Weights of a small GPT-style language model, trained from scratch on English Wikipedia: 16 layers, biases.
MLP neurons of a small language model. Each row is named by its layer, matrix (gate and up: input weights) and neuron, and shows model dimensions 128-255. Each number is 500 + 50 x the weight over its row's rms, rounded and kept within 0 to 999. Numbers have three digits each. A neuron's up and down rows have the sign that makes its largest values positive.
A block is one neuron, or neurons of one layer that tend to fire together. After each block is what it responds to, as a language model described it from the Wikipedia text at the highest values.

L6.gate96:464530504455496563600515494520442515410542436568442543567571566516467543461492511490473528447442501480493590522533465475504597502454457436482456516573482466460507556515456482515468480412436406411489445448514488540460501562386507531600568505528524473521366582405561429571565472459454571587452523559423496475540568510532479486562454464452473473374505362488569507419453536466515517567459
L6.up96:566566505499504542472497456558440473427518477447498525532521537478522522401441368513557485463488454403500485500499414612511545401480493578414484466552452500471437562499496503479469442512421504471535496473497458569453476527522585588594503528446492425587428629494502387516498544511436513566520598491527481501435503425497534461595440425480414472428494427483512556430419488540413536542541
L6.gate257:543493475539564523588458433462528519382481425469472586473494547538389488461502487431419546472514559535482501460456474456535526494568477513458496462599534524494521571529462566428411502579458446605531580547550582458550537540472445491526561483567442509402592524525544406478451382543624525514535446554525581471483498554441449495635472475502503472502509470487476452447538507431424537471506
L6.up257:493447488464511508433492498524506458522548551444526455521506523489492589509579549454447482542525492513487619445531473542484576548470502517586481525498420551549587545445459401492558406512437519500528488415588481597530490465423504445519487438486486379504562510501542521571565522502464545416510475465460508429521498451568524538467582490498517436475490573512458481514551507533535422465515
L6.gate421:413424452501544545562516495515477469506471439493572614441541479574467468533511504466509424523487570497495427501545524493550514468544627457578456566490524546536517515473509487502538466492475454514552586516491625498550520457527529473514568609588422468528473508471517527425459448475444522503520482542472463501485518492477448484530466423515404462489551416418517458489510474492529503495516
L6.up421:528506419538541450523434561494505508532552537554554495470449558412515496451480522517469578479480458500518566470513482535476559517469461527462526483569477482439474457400551463557478507563474466519429478496549348493562548523571456486610530378471512520402526414504534450508596513506541568464485531514496586462582443468537507606444459580496531525522501572580410588508547518506537538532511
L6.gate443:498544574485516529494495497447433499535607463465528532438494499590447507545501440470452441544516475489550506451484452466528548580497551510629498503497511500613450506393541550533539495543515433485545490498475495554393589390499475487490526394526576444535470487488448467466411489529469552455533474494369442569536602452493551503391486439417534524549524506513540378531546513422496481526526
L6.up443:529529550510513494513474522364582493547465477478463499544463503542474505577508478502546443428483497623437541518505520525446499582558572492485461458391539480549531549472425504559447506482500447498515479508467521593446463534517445485443463541567458468523503401506609438353572504461517580519457414484425550408503474433468484523402563533526534566512485529496410564569520482576490511551415
L6.gate448:521566536491504462584448540435481547438568456513456551504493537612450455506484434451480474481508501512540470451507433507564521576495496535456377501633545495500545421529460510519473511548478367569612536456501462473389497551480480480554529497542448530516447580465523461555417457522623524560535506535451533538588458541512456498482462504553519497460481379476528492498478439442519547518450
L6.up448:559480536435495528503484520520510517468581487434395461584498530532530474523488526494404540467457456541528623450435468575542531550535611500377445529435534482479464474570412462497378515474543458536532493513457516488518500452518512504458496451470493512489500518588604487496493493517510625507499523475465495494550476455498578338530483543517444521523492459525503477511492527553436559546450
L6.gate486:444519488506493566535460526487483593403469466512482630401479505485530512535452518499434492544484553530465545491460510389549506486482700522550445575527527413518488628445426506585434541532521423583544563498492493454503485465513526453483594558489436496544499455516530451436571519512444545524529496559548596468454460486543461523522506560560468475502536527467444463485568476515492492542555
L6.up486:444488509515515465573529516517464404487591491541629533588528529504424446429529436455590477447550507558515469343588483550586563399505450447487539460507426564442560451513576424431472447452460504403447581515570524555476549558544553554556588438544567589470549577512416573548510521501517531420514400474489481530541526493498480472542454421454490495502538462422551509518473483478434526476486
L6.gate538:412512483504522426550486525463462552383495487588542629489548456578440468559413493441406484521432562541509504388506519452597491464446615500534462496516556509473482511502529498544447528517462433524538529448560555514491510451371452546502628501523530485517481528538529402505561525573487630599575397535462526444534492594539486530514476445525430466406525497447552495542571503512527565517530
L6.up538:507465445516503606577527480506487473531568530472498480428534584436528532473558561575533558388571487492451522564494556550422518536478487437549568546472484567423524535482548554460568479523481521546401509588486412496606503508550523482516458501500478539549497406419432568458526404521498458409414520505532542550546466417509495514507428585496540513549523455479422471393528524522519459506535
L6.gate702:522530540439459449560574506506436476522566459508430524465613595524547495460442580508496492538554549506505480381477495493601493507497525513429538586482523561392428558518509493457439393518569398466527576533481511475456616445454593488541576523459577548516509478491460468500460539490431585498572546529511514455498446500514518499516429498530553500495515503391523550470456485512442508555478
L6.up702:570469474487541453460592563472538517382525549477494504441489481532463485398492466595457558534471429540461523517456464475484342486537487500471480508500479474455570652533529476476555473532510464538477441501535420495510542464502485490502459516599513568517545469525446439478582518596485585501490494555522550426417505499466412416583564542565507528514497423522400529563404451398424545546459
Responds to: Short inner word pieces right after a capital-letter opening, mostly in proper names in sports and credits lists, such as W-ig-an, Cle-m-son, W-il-son.

L13.gate133:464495490421540545496602540493450498486503562471483554445492434509567394443564490495432533514485514441490450480558416529582413479484618506556401512531523507500510497488446582487547520476473504478451496494493443457487523491512526332448519431551483427494517516597480473471576603483458510545568518525556514581602558543548578432479493490460591432530478522515473616546454441503491462585580
L13.up133:419548490521530471554568470465524461524485554471558470522412470584505414491513429560488612565536462510476548482571521339473488478528488412573476527507451469550512557483474574396487570592439458494485473457624487492451473508487453506516436438560515395418468555475566391536559470465420460483521428521470487590558535549487457472571466449431501431459473456493540525507495525390515411471504
L13.gate468:463558507481444539464495489514587555551470447513553491496413426493485442477542434538414535534432504443452542496563529412534480561475625460583477468414465422397460505481494488479484490553490477538522477449518527490463551496529524468472556632570451455566430525551510382444584546607519458414537474590515485552463581528549565426536470500506502545535509449418420541557574500524505472552482
L13.up468:480486547491612473507502525527463460511486523420586492517478455500532502513472512532449496495520562473503501526478463484468579552485475483439387469562452560473494516524476428504514520543402461424469499432543534592538522361536461627458526480574453392551595539557457466434620548479525485496530585661467563481478534582477423466534451485407511521432498467469474510482485507578560418467495
Responds to: Endings and abbreviation periods in Latin species names from taxonomy lists (capitat-a, -us, A. hookeri), plus scattered mid-word fragments like in-d-icate.

L5.gate227:365505506513520464590450582530425509580460458599544567462493512533496527491467493365458509562505567464465471532548521560470476495467500464444503516623508454523531549485559404539490472563492491473506575488573451467428486494436508485437518410542432525457576441458489471576423489501483566478494427536499461505612441505556465480553422415589489445546512512528478516538519402539543473506595
L5.up227:513555511594523533481389583517478636533470442522471545501424454428503532411555470417523616514500522558487518530542487624531480428526593471564448539504479511499638541543526485557535455487473495493541482432498474500591570540501550496500473484513403565451478443395421560546474540502423483444564414505502403517482469402397501509557469459443511454420500441561425476511503462507521486415529
L5.gate436:410556443481504550502425490572479542509525505612587514472549616503503525483475486467535589476555603510495438490496528465473557483487594446426535444554544519422498492519468472519480507513450496472569589492501456476428590488497552473538518474471484546555568499491540408509438443491563602499519443576404477464511479519489565426463372446461428467595487532519533635516494442388550528507516
L5.up436:429522478544502525449497424489457500508491435467547527530508465497513527460586437481489585556582539451471487470479500470500483439480587472475530478490499520470520525486529401526496488528419507425465488401531517422383586490432566510515469541498496499490521418520610568454527503361461415458539440507499472527383528505513496432460441459444439501459497431453482602503512482433631512505469
L5.gate535:470474477501513487605512532536522475538476563551548513546536478478428493498491518510538558527516422507508512435479431453609499509488591465452502492496484549482497557477438453575476411522563514486425573602570493387438598447494519521455526490372470591499561500556447405542514560454491563544523474480424481619603534579465544555481475514460473459532544489476437449495491540501469529494463
L5.up535:502456462504490472529544470515584489545467521446582486531524454481443549560436483492578568544544371410515426491441477465544508560429615444438510426474459572450420542561506455513431481432539547551438523536556509449432545480509509518468446546514417575445579496535435448553557557382414503509519477452481430641518580531460570606439500515464527560586502495488510503477456505518562470436447
L5.gate691:426516463537507450514501516554524552501509496599572583487527548475460483463448488431445577546503510489503567451571455457586582503430577456551428504508504571479510589485551433575493515542502472489447547501543429504522552423502546464496590496486482543452473387523445537542524472479537516480583467528428467589515485578526601455572448481425335498419494434416493521542501438451469535514523
L5.up691:488501457536575528570424459499444480441420516484577475524475589498509517444508457478458572573469542501556454412407398452432461515452524486456550425484482558428472544469558469553514490486498432424471473476526469532541595410585524518422433421504550418550506540507514463519486581413532559435453516510488453485500420534460456495522481535387461531551597571524509473545522543445499556517490
Responds to: Fires inside spelled-out small numbers (two, three, four, often split as T-wo, th-ree, f-our) and in table numeric cells or headers (Pts, Total, 5.7).

L6.gate86:471526582552523512532551467532474538534573542554509506450466545496505607512501533401478490415457535454532483456470438562529616489557581529523435524518490498520501454464521418511406481512537508547469458531507571383525562483513520523496478503459433527480467546552589446495513372459401453548473543505522577517496513358552446517503530537580478481540533581516403578485502490498455500489498
L6.up86:396516546417509488518468517525457550563485526504480513564475572468467459514508534465452527494462580537491498471525397478446404559457619472438453446427432513561585337502566416529535451413549551491525491522511520485532503405518514428497495520491526531460483517523404497491453515517537471516497484502523497542574551528445438590485667412520394472563510582469504550479490469538441492480513
L6.gate396:420455574407517484542392522530498523462458473543466502456543562553475511634405559508479485449483542441522461613507515507477468514451486487514478460448537474574577489509504527504419451506424420566467501505514455414513518448467534524494542536558459535465425455471436549497509389556529492587430532499466478415396501446505494592430525504608454514608519577521460505512612549516434473427450
L6.up396:515525504465500475528519545533411514484462510531440456538586482613433500515518509542432518464469544510535446495508561409512462489500556519403560489487579393524617595460511474469617499438507445528472500514497527505436473445487535481489541530606469547566429537530518528489443542506560521588441444512588532487522475412530454540465533479448462476520504474636486507449471445453537596519572
L6.gate472:522519505452513417528446573462495559493480458539490490492581562497460526496491506500415613447434455506462443533446459517446483552431581520525545529576509609496561502497513510426480476539563492592552541551482469516595453363550446519451554529562429496467457419567529429465486543522473543503505491537474507441579450475536402568449603581508411458444502478416548524469540507476430454567487
L6.up472:528548513484486442461471550505538558422512525480584523507485502351452447551475526529558575429525499451579418568451455548428538472403513459520508479465568495427487550541602502458430439495565467484494515605457517415433479431479572557463576543448449512470412469470386537440511560558516538435494497533527544566585505511496514506462512490480449509437495519433585600392573488489472472522576
L6.gate557:454517486544515553645489582440558470499503484538544542488497437572385451463460515491560535512514543561488567509504520425471590520462603463490513459550446527452568560520456587557507489455478423489511472422513505595490526426471557478493556535521475497455386525574491549528559483517570513575536484618484528497480514518498534469435539482449435447425544463476487463501502590565472511504491
L6.up557:495479535420523617518467538545503411564546517578447423543502497495486599526506569503433507414528508482527564563524501519458463490433462583546481511486473514458607501467409529493443405482494546460493454452560573489537487497467473552467493460453459520417467568534545584469550480504422554551463566521576437439454510463545516577443559499466502512417498416570544384440580538467529551482391
L6.gate561:491490527442528486525453508438519445493433520542485502424487568527469463591465536594491555484445476379457539507411522462368525504497522528443504513499572481540462534450496506528509504458553479489533497524474395497515424460492449531526503501574498564446477454535440551484420501504552542504505505478468568501472465414540535624485578509504421551467513527571526369495504487419493445441466
L6.up561:501569464478499600453575461470491508536431525500606499432541494541488415470436529612529451488448548465472611477517425502506503490398452452451518487440556508548542484456460500485510568537472481543455493502486409491476469506471508542488469569640518495568513521539517456565479574461527511516464479555497478496552440470511492483513537469543527617477474565487500502446458504537478477510413
L6.gate567:516626540480507482543519581528460589479524526518434519483575488492457488425504426510516572491452455511476522467454497511476544525514599522496560495494535550441389476552499547465438510541486448506530513536596436488592527522467478473542587500547529582462389571475543398544454531476515548534486499457437616513556520487497502610509432501465509515425520431423530422462519467493439603471541
L6.up567:473548518459495512451460564513461570551527451471473453555515529429428402470503401513489521495462489494454532445515464494470527573422619400428580500472503423481472511549594452593452487556539497527540521479521448468642493513507493523522513443583473516495469543496530545444391534469414512465485562481428511535566481401443524538605526493476457458488521552485466553430530494509442604471502
L6.gate631:510471403386525499559487527487503503466523450469491522461575486463475522463421527496535513477543528552488590517476486390583499482434561401526468455514418460499547630514493532570504456445517413481535516536600505536423549405488509493470568527593435503517444408583419515449498396571502509427480526594438579445517474518505486496467489458528402509522534474535420524445519553476570522541469
L6.up631:515456477441521451504460567509498439533500467539529436486534480497491561527500507537540520544585590594494426504515474463552489405411509358473439510503396545443576484571457558579506383416560496483459452526466536474557487508464511445515538570570411461461431480539424555520484511487554571475516524522428503356498486512469525424440576429529356544532496497501504569541549561450534457554424
L6.gate641:511457494484529529479507509539474513471585484529448504480460558495483485494415565467515625449523423457517633566513462513479468565516493538542404581494501481479593428572454437513430378488402480571561462518583569486605493436484577561494501500474515379580464491483566493433549561550480462528496612412492466433551564412459491599423544414472517441550511498547486452489581513485481483506428
L6.up641:516441441543545396444556593509510599604566471553474510474438395473463461542495480557548462465544561474504539539559580476460558524497437518417444493402482468399489499506475490529471464548463500491483504511441580421650568492508473536472514553456499462453439483533473577512473485508606484525493612557515529520425529593489465501499398586433503549500501544500407535439473560566434522551422
Responds to: Closing parentheses and last word pieces of names in music chart and discography tables, such as France (SNEP), Billboard, Records.

L13.gate7:475459466565506607545468467474467472460512527523480466489456451551515466543486518499586470462467531534507592574464508481534513481553578420459499502431523504564508577511483433587502490520513471557616479464544587453486490408451417449473502506509424581462500433507458466521483433596532633457484503430463476564511473591490506503505529527540459537595456518493551486462449399460481458521534
L13.up7:460569508540435604520548461450497457517508422535442547500437512521459592518486496439475480490569456479578515516469400565504537447451461450455449430478547428598495578480505488429442497480524405491548519559497569504538451459504505523431556502441550474534402440519493407594567567514496471501485541492448452525580520510496536472500394530445521392450542496416499513543571560396578534479477
L13.gate190:384498542472460548435480515526525445422431551574558435440497551581463398548515615422483453505516543571537387548511446567549517471496551562616471515452500525490408608561543461496536498503582401539490528443520534528521519440474588502429508401439541453511506476467490389419526387523475478540509483477405540505582532473437610515500394569559539484525539469431441533509445404529469510482478
L13.up190:435475543503495452503496471528489520488474512435482509540439489468501535534475529420478650495452444485533541454504448396478583487511506458515512570408512469536470484466478557565591515436488536464454435488517436423483427428515455503482511446496548527555460479549499554437446497492564475568437419562519499500502478572520502490556605478465534475556497540582476461481526604495503415552502
Responds to: Short vowel-led pieces inside words split into several tokens, often names and places, such as Bas-eb-all, Vesuv-i-us, Belg-i-um, L-im-ited.

L5.gate55:423435478485474536554407513521504546530600449523524617454542586518433398433490474537490528503497518582466586440510470520550493540545574503603485576524464523496488533462491480519523463573455434471387523472512430510637525522490463412459546482525507497462464510521548472499537405565504606520524409571538597416515444479501441520572462488522462512404545535467495535562568473469453506498469
L5.up55:478533458548481547471584453518421444518426447486474483522539497463463603448488507443500524473631646605492406440569513502558569473529438464535572491514512510499530500433528462366482581456513532575568587540482617525421479432382552508459576483553427464591522497473563514544463432524441440529576445475457438433516474507500480464444462509471590462512499553480534495496477532426570481491544
L5.gate349:481542452482524493534419496514543584521477538582631504428496507509457512512541505498405512475449520408467417530494479527471482449450555576513491562572531546555437465489491454549446502558429426458563524502492481502627474501544456491564563498605445564550473484528460401524567538543492600519477523511501549494527457438511461569500429512454479547411494520361465498536586516445416473524545
L5.up349:441527523442497526497468493476521514527483496508527503439412446574510497503510517563444484478482511439440428587542527509444400381481562555480518530500557523509486489488449508564458490621507481456569495546487501481601412556487514496521476543552515568471455478496461414462473526487403612475429560470533493517539439435437566519527399470455416548505492474358494470464531568441470491531506
L5.gate472:537484456522510479537465589492552504534507449595587537513457483475470456407633514426432470514499601577424466473474492573597519485464608473508452467476549450510515556477537395504458451486455439474457577452542486527474481464607482552424527422546546481456507497593491488509475438518500630451465544517454566517532518430467438410542541548525397481488501521468471581511601533475524479522501
L5.up472:497524569536469561491499503546503580471506482452497517406552522447564449453520467539523476457509558341550489442521550484461363486452497534518527494425550570508487476460525479523547578489538530446489426551486586532558481485498520575510428410508477561523450552489531441458419509474605484531477631433432456546541486535424501565524438533475469578520517477444584411460548416525517543518539
L5.gate551:477384422514503522616434592517496536566464452555454448569497488481566453503480468524415472541415506533462458490536492529449573490510556438524468443543597515581530441475456532562557493589388540439501530531526517480533494567477519525476468483522405482587527474542635444498499428495467552524442494527393567541566441492425461468461465476452511514502496443482456507428531502547517500518515
L5.up551:528567507408493483490470562515498574519516497439489519526595517547418450421552490518527499434409509566494457492470417534465589421440590569433511521467450475490512525515487529527483525441580413460443473512454542495521431423478544454492486575558513485536483546605448541470456563472511464456463456589413575460410482486455525395550590444484400527429497489507446439489476573516461557482482
Responds to: Pipes, chart names and word pieces inside wiki-style tables of music charts and discographies, such as UK, Top 100, "| 8 |"; also word-initial "Re" in Released, Receiving, Regent.

L6.gate70:478523517443529489517439553481499500473470580522531520451510512483498461501485569476427527504504447508443508532385547409535503580515600470559511489545485551457604581524521491554580425562471489537498477448504532514614474474471518422480489504552452490543447577482524526480522538543564486454446574557441443508477571659518409493575522464477396527566510486538443465416552522425518425506603
L6.up70:461471514445513541497434557480509574430574451496559427435526397566392469512413547487424516421516508483469524510522535490549538505496541549544553459576429420486522531486486535556537547565416475500578481494470528584571515489486457462479490378584610514500472593500529534360562434523490532424491514553495571430436527392427450471451589566564430579515494448464465486543577526434504474474447
L6.gate123:383492496533450606461591456570473489403529458444481508439502479485509539575433524489441560497474551535407553492444520448555640536566568417510460507540463499475479622492573492544475506545483430517487508496537516547575484472505424448495486487500418531434511541497528458420556533535537458394526540511467492500424503524498413521549538525487466545488535521502441565445488530509581472476518
L6.up123:459546494526496571432589409566549502424545524517576498533576514433487439456591464420468513540419518512410494498494540452541556493485535419530466505510525502446463530518452406517488439477471538519511458485467437495531508461460523492496503500453526450371503497542485601419540581485509390504550495460471387521561517542443451489615475507599503488424521520492388477461489448578412470451554
L6.gate177:460571524530509479646511511467476535528545511602517564485561491553433530484477546402445573393508481575462555462484465427525557479476588464521470526534517526501528563424574499539410510573494484551498538536491557529441565439495463463499625498607495490484497529503498510453583505560504517437483475535489510437495518541559418556591495414540491486517524481491418468486579527431448470509523
L6.up177:451504451505504520486478517621451615481500494524523558388467506447516404446456459557485455529536533449511423537524564538550433577461521492502550511510512535376457454555454511516573509498471505475489572433573477430540483567513530499586512528396452513522416518442508524536490458494542569452578524548475546557512491571423520430499433570480467563549518460483472547522471493549523530559472
L6.gate264:455460478544515606546526504457449595456469571559505515464523468541416495509484500467495492454502502588458532448465501467516598476541561473545509508487426499540502465402522540495567451563430482588496507489542464607465519418474491425486484557546495424554429541571487565497552531546505521463526499574377491499536496510491464450564553478452493493514525415508516542590495542545486396511519
L6.up264:553576478488482444464616448566588487380478460514473474435631528352596531448603478552518439522476534463436467526503472547529477499473486512450468485605530469470508527524581533547491553490453542512494464582526492488487514547600454561461446622485457445486469533570567518510522516516543516555464474526497487572451506556465540436524408558494537577566498560441540507426408404466473516513557
L6.gate480:485565467566455515461472573522492507463529512445504515477475588539468470359513498483433517460488455407503469475504594538486505569460518450586489553548471498450457475450498439429540571471490450558431490432545463499522469476496502458528506522499524564528450534526629452467512500540563574457468492501518572394425518520517509509568504625595419539564495464435457463547529522492549445521422
L6.up480:586469421515527570498519597459513488470465428396602532488465515533475526502542500518474443480494516535462543485534490458496539592547451537442497608421433479487504599537466544562504467425611474411434434437544436493581469454559521500533466484405543495475488440468464408534589514491490567579492462415582455391511542498546482494447530512452514457443521484531481480517561514491529612400435
L6.gate503:440490471501467542467553547487520508561466549520525535499537437453444500412477521489507498523551521499553530477453430411609619453460593424516604446408501473493520558438497517427564507489465461483529497498535430605472474405522475450491530594566527461514439526601559556564454540539462527428565463554466529522508490460532490437480514522450447497575537509530517484487517570535585463469581
L6.up503:545524528412524416424461596507569443527498544529478486579538559393522479529542544567460491485434511489488530564467450479502553558440514493462513510479450532481461533432559494493496500522498470541603529552463498522442483426506539594511527470513452441473405509545510499426534591468553512430474567559375413361495541487464582556543568425536462538534506533484458443480522528517521412514420
L6.gate555:464514416544519566563470538505438611487564561511584557437534426528531408529474557566480529431521553452470424495475504451495547607564588392522483544468469542463485515460441449507574461590478472493421515471547478510632502480483537474560571517625402483457505500468466523467454513576549535447568525566486517404443521517486559507468541439511448549460527509464481497498625519530562454477514
L6.up555:482469560510512463526560523618494392517481494545416559440510574447491506446459478428506541524474461484538581407502521582565565453425463609485545506542550495476502430485567554504415510369497478525529542488535430514359500491508538491539508428393594551535463485536467551500551501456460424502566467488510549568588445515570488540565446571526545412538532461495531512559431410510482592516553
L6.gate662:410470395495476504599573543558461495435517466525557587481479547504414492479427505451532493464476617524513552406583451518518524490502594461553475506520516520556531548464489471451498542564439457519493553487502511540618450479552569503494572543524502468577496462469513582497538491568549521468575483541369504439454472518548435509530498571507434504421534467471507424541662554417493451468443
L6.up662:520487552493456417501432508473495523466567532535486536505469436474591471549490483514499505550488391524444464531483491491538506521530530519511520646532440452442455474464485469587517368449614540493504418460623500420441507557494531477521538464543525548432501577502480463528514565466484507534475476444659548527546545525494591491532434464484503388616448511497511479530450416541463489471577
Responds to: Interior word pieces of rare or foreign words, mostly names, split into several tokens, such as Kesavank-ut-ty, Slov-ak-ia, Arch-it-ecture, Spec-ies.

L13.gate362:433557475530538516383517623491471475549547521430406456491530500493512567547419508461495505429530435520480524481473473470466546442524596426482486547503538496436532398440473509403433451439518458608543604525422517516544462530522474577468562515495441358522467448578526596458442467456516469498457538552470476485564402425440361550471530490574475570559525451543504568434505497434488492558519
L13.up362:558514505437563519474480560627450544504458496489501423528536478515505560468539456498512486488524361520460444475473381576531446542479601412493522519532533550421571431487509477528548344501527512620500461465558494504470509459579511495546516524479465443539537507484572462565519486546552442499527522536532558546544440505549528490469502468498561465532451537472484507487487452531513436628501
L13.gate471:518443474452532507574482584541401589464467473526513522437514594484517476503560534471540525582483419445518472473507488558507510422433549593503458484465460507532425490518500382604481406467535522582476493526611490495440495406625483620537414485457489528539415438522526511510475493493498454491419557449451516473552515460496556569524544527564469575565576552521492563489484511505520521541456
L13.up471:540589537534575541573436602598420547414454555439520398390521512578458420460557528462509554442467510485447538502435502435449470524555513551549523555399496456462425548507539493427493523487554563484442498529487483504512410453491439474551484456474555473408455463461508533514517448432464510551463499473604475451557562514625402499533513504591484536511521466502514487525562547431397450460557
Responds to: Single-letter opening pieces of split words, mostly d or D, especially in film credits and tables, as in d-irector, D-irected by, Pro-ducer.